Weights of a small GPT-style language model, trained from scratch on English Wikipedia: no biases in attention or MLP, tied embeddings.
MLP neurons of a small language model. Each row is named by its layer, matrix (gate and up: input weights) and neuron, and shows model dimensions 192-255. Each number is 128 + 24 x the weight over its row's rms, rounded and kept within 0 to 255. A neuron's up and down rows have the sign that makes its largest values positive.
After each neuron's rows, "fires in" lists the words (lower case) most often at its 100 highest values on Wikipedia text that the model never trained on.

L2.gate514 [ 73 173 101 132 153 146 125 129 108 103 123 116 122 110 117 137 138 136 125 122 164 135 151 154 151 130 149 160 118  82 158 187 101 159 146 144 101 142 110 154 137 130  95 133  85 100 130  89 151 150 146 174 109 141 151 143 136  87 101 115 115 125 116 123]
L2.up514 [119 122 147 174 112 121 189 180  73 112 163 145 147 173 100 117 171 104 169 116 142  86 111 108 106 131 115  94 104 106 115 148 140 127 140 139 105 148 132 121  98 117 127 148 143 104 143 109 120 114 141 117 123  97 130 133 154 129 111 157 104  54 164 145]
fires in: "of", "olympic", "democratic", "response", "policy"

L2.gate237 [159 172  76 114  88 147 121 146 136 148 118 138 166 124 111  96 158 153 160 132 149 120 129 110 110 101 155 112  90 137 116  95 115 135 148 126 168 146 116 156 118 140 153 114 108 126  81 115 165 124  82 171 154  86 105 140 104 149 134 103 116 105  96 160]
L2.up237 [122 145 126 125 148 147 103 140  98 150  95 174 128 113 126 101 109 162 130 107  80 171 161 108 157 112 145 104 166 157 162 107 125  89  88 137  92 203 144 115 127 144 127 118 101  94  85 160 109 118 169 114 139 119 105 123 104 134 133 134 109 124 116  89]
fires in: "work", "works", "working", "worked"

L5.gate388 [134 135 130 175 122 125 146 130 166  75 100 112  92 114 142 125 137 104  83 115 122 128  86 132 133  97 125 159 154 157 162 161 123 127 101 148 198 119 136 165 156 124 122 128 101 112 143 160 141  85 108 143 141 149 101 129  62  68 134 118 128 112 126 131]
L5.up388 [144 105 127 157 151 170 148 124 137 146 129 114  98 113 109 125 116 128 102 142 153 144 129 123  81  99 158 167 124 139 117 117 135 127 134 129 151 107 134 139 124  93 152 157 109 128 125 118 144  98 169 110 110 111 105 156 138 148 109 171 149 142 107  81]
fires in: "not", "votes", "council", "vote", "notable"

L2.gate481 [113 137  67 151 105 131 136 161 142 155 125 141 141 131 133 135 159 148 134 144 132 134 111 113 153  90 141 135 121  80 113 103 122 143 136 123 154 134 108 146 151 102 131 149  99 106 143 101 141 150 140 110 127 160 152 125  75 110 160 127 139 109 154 161]
L2.up481 [ 85 131  97 138 138 129 178 115 121 161 127  96 118 146 119 143  89 110 118  91 164 118  90 150  96 156 137 125 157 105 153 136 150 161 111 118 104 137  95 134 125 151 119 124 146 116 132 100 134 129 112 121  65 122 119 112  97 107 160 122 149 119 126 111]
fires in: "state", "district", "county", "population", "creek"

L2.gate294 [118 144 180 127 143 116 124 154 112 158  85  93 134 151  92 119 129 141 146 114 174 157 149 105 122 105 118 156 118 150 114 115 111 143 136 163 149 146 163 131 102 134 125 119  83 127 121 111 102 131 132 115 108 119 124  83 151 118 149 118 117 154 107  79]
L2.up294 [ 71 161 123 135 120 129 134 108 178 137 104 130 105 136 167 105 118  96 132 101 165 131 111 139  96 112 144 161 123 137 149 125 118 131 151 117 126 133 121 110 114 125 152 155 161 176 129 169 170 137 138 130 111 117 146 130  75 153 143 107 138 106 143 129]
fires in: "was", "played", "served"

L2.gate29 [ 99 127 135  83  92 126  78 118 136 113 122 115 157 133 106 127 155 141  59 141 147 142 109 139 120 129 124  73 120 123 119 169 111 117 104 138 122 111  87 175 103 107 145 119 117 164 111 155  93 132 105 139 173 137 133 125 144 145 132 115 100 125 167 101]
L2.up29 [111 119 158  75 156  83 136  91 144 159 149 160 152 129 112  78 132 130 132 135 111 122 132 147 125 101 122 174 165 141 132 116 134 121 123  81 127 123 152 114 149 121  97  83 143 133 140  66 160 128 121 186 120  94 141 150 156 117 143 155 127  87 124 148]
fires in: "be", "began", "beginning", "behind", "beyond"

L5.gate29 [141 125 144  95 131 133  68 102 113  87 109  98 158 122 105 156 135 146 104  99 139 183 144 152 145  81 133 167 115 137 126 136 176  99 117 151 113 131 102 154 166 137 124 102 145 146 116 156 100 101 134 103 141 146 147 146 133 134  82 131 147 121  94 146]
L5.up29 [ 90 150 108 123 135 158 143 103 148 105 134 105 109 146 143  96 147 148 108 161 146 156 167 149 164 138 155 115 127 100 145 131 110 116 129 136 175 111 121 141 141  99  68 128 120 153 120 160 150  77  80 129 116 146 103  89 189 119 125 119 130 122 143 109]
fires in: "on", "out", "windsor", "outside"

L5.gate140 [144 154 123 197 141 124 101 148 130 101  92 149 109 141 159 144 122 141 137 140 124 107 101 148 132 126  61  86 141 156 123 112 109  94 149 123 138  95 144 155 138 153 152 128  85 106  95 144 127  99 140 118 146 113 122 114 128 146 129 128 117 190 141 128]
L5.up140 [137 149 104 136 112 115 142 137 122  92 148 166 136 163 115 153 147 159 119  93 143 103 144 104 130 147 120 138 134 110 142 146 110 108 116 112 103 115 133 132 102 148 109 149 109 160 131  94 168 151  83 100  94 148 116 138 118 145 150 111 130 141 141 147]
fires in: "service", "served", "services", "police", "serve"

L2.gate114 [121  95  98 103 120 144  96 172 164 146 151 140 149  94 130 125 179 142 125 154  77 133 147 151 108 119 105 105 150 159 140 156 174  96 101  85 139 163 148 151 110 117 115 142 124 150  93 122 114 104 132 133 143  94 109 162 146 113 152 161 120 128 141 160]
L2.up114 [174 147 147 134 136 151 177 150 118 126 139 141 128 136 134 157 113 109 188 141 121  44  94 141 135  90 117 135 109 144 113 135 150 129 130 138 100 159 141 109  80 152 125  99 183 107 107 113 148 118 112 151 111 138 102 123 134 116 122 140 117 144 123 158]
fires in: "college", "did", "service", "railway", "services", "ridge"

L5.gate398 [122 100 113 186  90 152 149 139 125 139 111 145 141 121 138 189 133 127 156 122 109 119 133 153  98 108 101 127 123  98 140 143 123 146 130 140 116 107 134 183 133 141 131 119 126 115 119 160 145  85 127 126 101 119 144 105 136 139 162  85 146 137 128  91]
L5.up398 [133 103 160 106 121 188 122 164  98 150  85 110 160 126 197 110 111 133 156 116 146 100 148 100 140 126 103 135 152 106 130 134  85 136  81 129 117 103 121 147 110 126 140 128 166 126 159 120 120 119 120 137 103  90 143 124 141  86 118 114 118 133 150 135]
fires in: "national", "international", "government", "northern", "community"

L5.gate332 [114 148 133 165 110 138 154 136 152 125 140 148 166 160 115 117 122 108 116 172  75 135 158 119 100 129 101 134 146  92 136 153 107 133 138  77 161 110 113 134 106  88 110 174 159 109 110 150 129 109 131  99 106 114 126  96 133 142 136 106 104 135 115  69]
L5.up332 [130 111 139 118 119 111 151 146 124 140 129 125 121 135 116 159 120 113 166 121  80  98  92 124 145 104 157 137 153 108 107 190 147 156 127 151 114 167 109  82 169 100 154 109 107 123 140 166 136 177 120 118 140 132 117 137 142  85 102 120  86 144 136 118]
fires in: "some", "no", "various", "other", "four"

L5.gate133 [108 100  91 112 114 158 136 170 149 120 119  73 127 133  96 130 134 165 122 139 118  78 125 152 153 130 127 121 145 106 115 149 127  83 109 153 141 101 168 127 162  86 122 118 109 107  81 143 149 144 157 123 117 195 131  83 139 113 144 131 135  86 107 135]
L5.up133 [107 111 107 131 138 164 120 176 116  97 162 113 106 167 119 113 130 111 156 125 103 107 116 165 109 156 100 131 150 144  80 129 134 127 137 121 147 124 151  99 121 118 164 118 121 114 100 160 148 128 161 132 120 152 118 119 120 152 107 127 107 135 110  98]
fires in: "of", "green", "like", "track"

L2.gate203 [123 133 145 112 132 148 177 100 127 125 121 145 119 146 144 121 120 114 165 130 169 156  72 152  94 137 138 155 156 162 144 140 118 137 156 140 170 101 146 146 161 133 100 176 125  89 107 117 107 118 162 140 176 135  82 109  89 132 108 122 121  87 120 130]
L2.up203 [139 169 121 132 154 139 162 134 158 109 102 115 104 131 152 130 131 130 156 147 112 140 115 179 166 146 138 153 119 137 158 125 168 128 134 152 128 162 125 114 157 145 149 147 136 171  84 142 106 118 151  87 136 134 130 142 108 107 154 160 142 133 105 131]
fires in: "used", "germany", "german", "2002", "2000", "us"

L2.gate162 [ 95 148  75 119  95 115 158  95 163 135 124 131 152 130 135 148 137 151 170  85 103 171 150 142 136 139 110 121 141 145  61 105 139  92 101 122 138 157 113  88 127 127 130 155  86 109 148 160 135 121 122 128  84 109 109 131 132 123 140 123 150 140 121 113]
L2.up162 [125  94 150  76 162 136 124 127 135 121 150 147 113  93 138 104  79 122 129 124 122 105 161 134 144 121  95 159 194  95 153  94 142 160 149 130 109 157 115 121  94 173 144  92 145  95 129 125 126 140  98 114 161 128 138  92 137 134  89 140 114 110 130 122]
fires in: "2018", "2017", "2004", "2015", "2019", "2025"

L5.gate296 [ 86 168 131 178 149 111 134  96 130 139 104 124 148 169 136 140 124 159 120 109 124 131 117 152 116 152  83 176 134 104 163 141 118 146 124 164 112 126 117 132 149 111  69 127 115 120 117 139 156 109 176 173 103 110 117  96 127 167 132 153 165 110 144  81]
L5.up296 [137  97 124 104 129 116 134  88 106 131  87 116 156 108 130  95 124 149 136 136 142 128 163 140 117 130 116 124  92 139 140 102 123 124 144 161 122 157 136 136  94 104 143 138 151 134 137 167 108 111 114 129 136  71 117 145  83 161 159 145 142 144 146 123]
fires in: "released", "known", "published", "established", "appointed", "used"

L5.gate471 [ 66 175  74 142 130 158 135 120 120 122  91 143 122 153 124 150 118 144 136 107 153 119 119 138 129 158 128 138 131 130 149 165 155 100 156 133 166 129  74 136 104 109 158  95 120  77  99 124 118 136 127 147  91 147 133 101 159 137 148 120 155 120 138 124]
L5.up471 [159 127  88 127 173 182 133 119 101 107  96  79 194 147 128  89  99 145  84 130 143 130 107 142 157 136 160 117 113  98 137 155 134 114 105 159 120 137  99 128  98 105 117 101 142 158 128  98 109 137 137 110 138 126 113 126 140 158 115 113 129 115 100 131]
fires in: "york", "american", "11", "maryland", "pennington"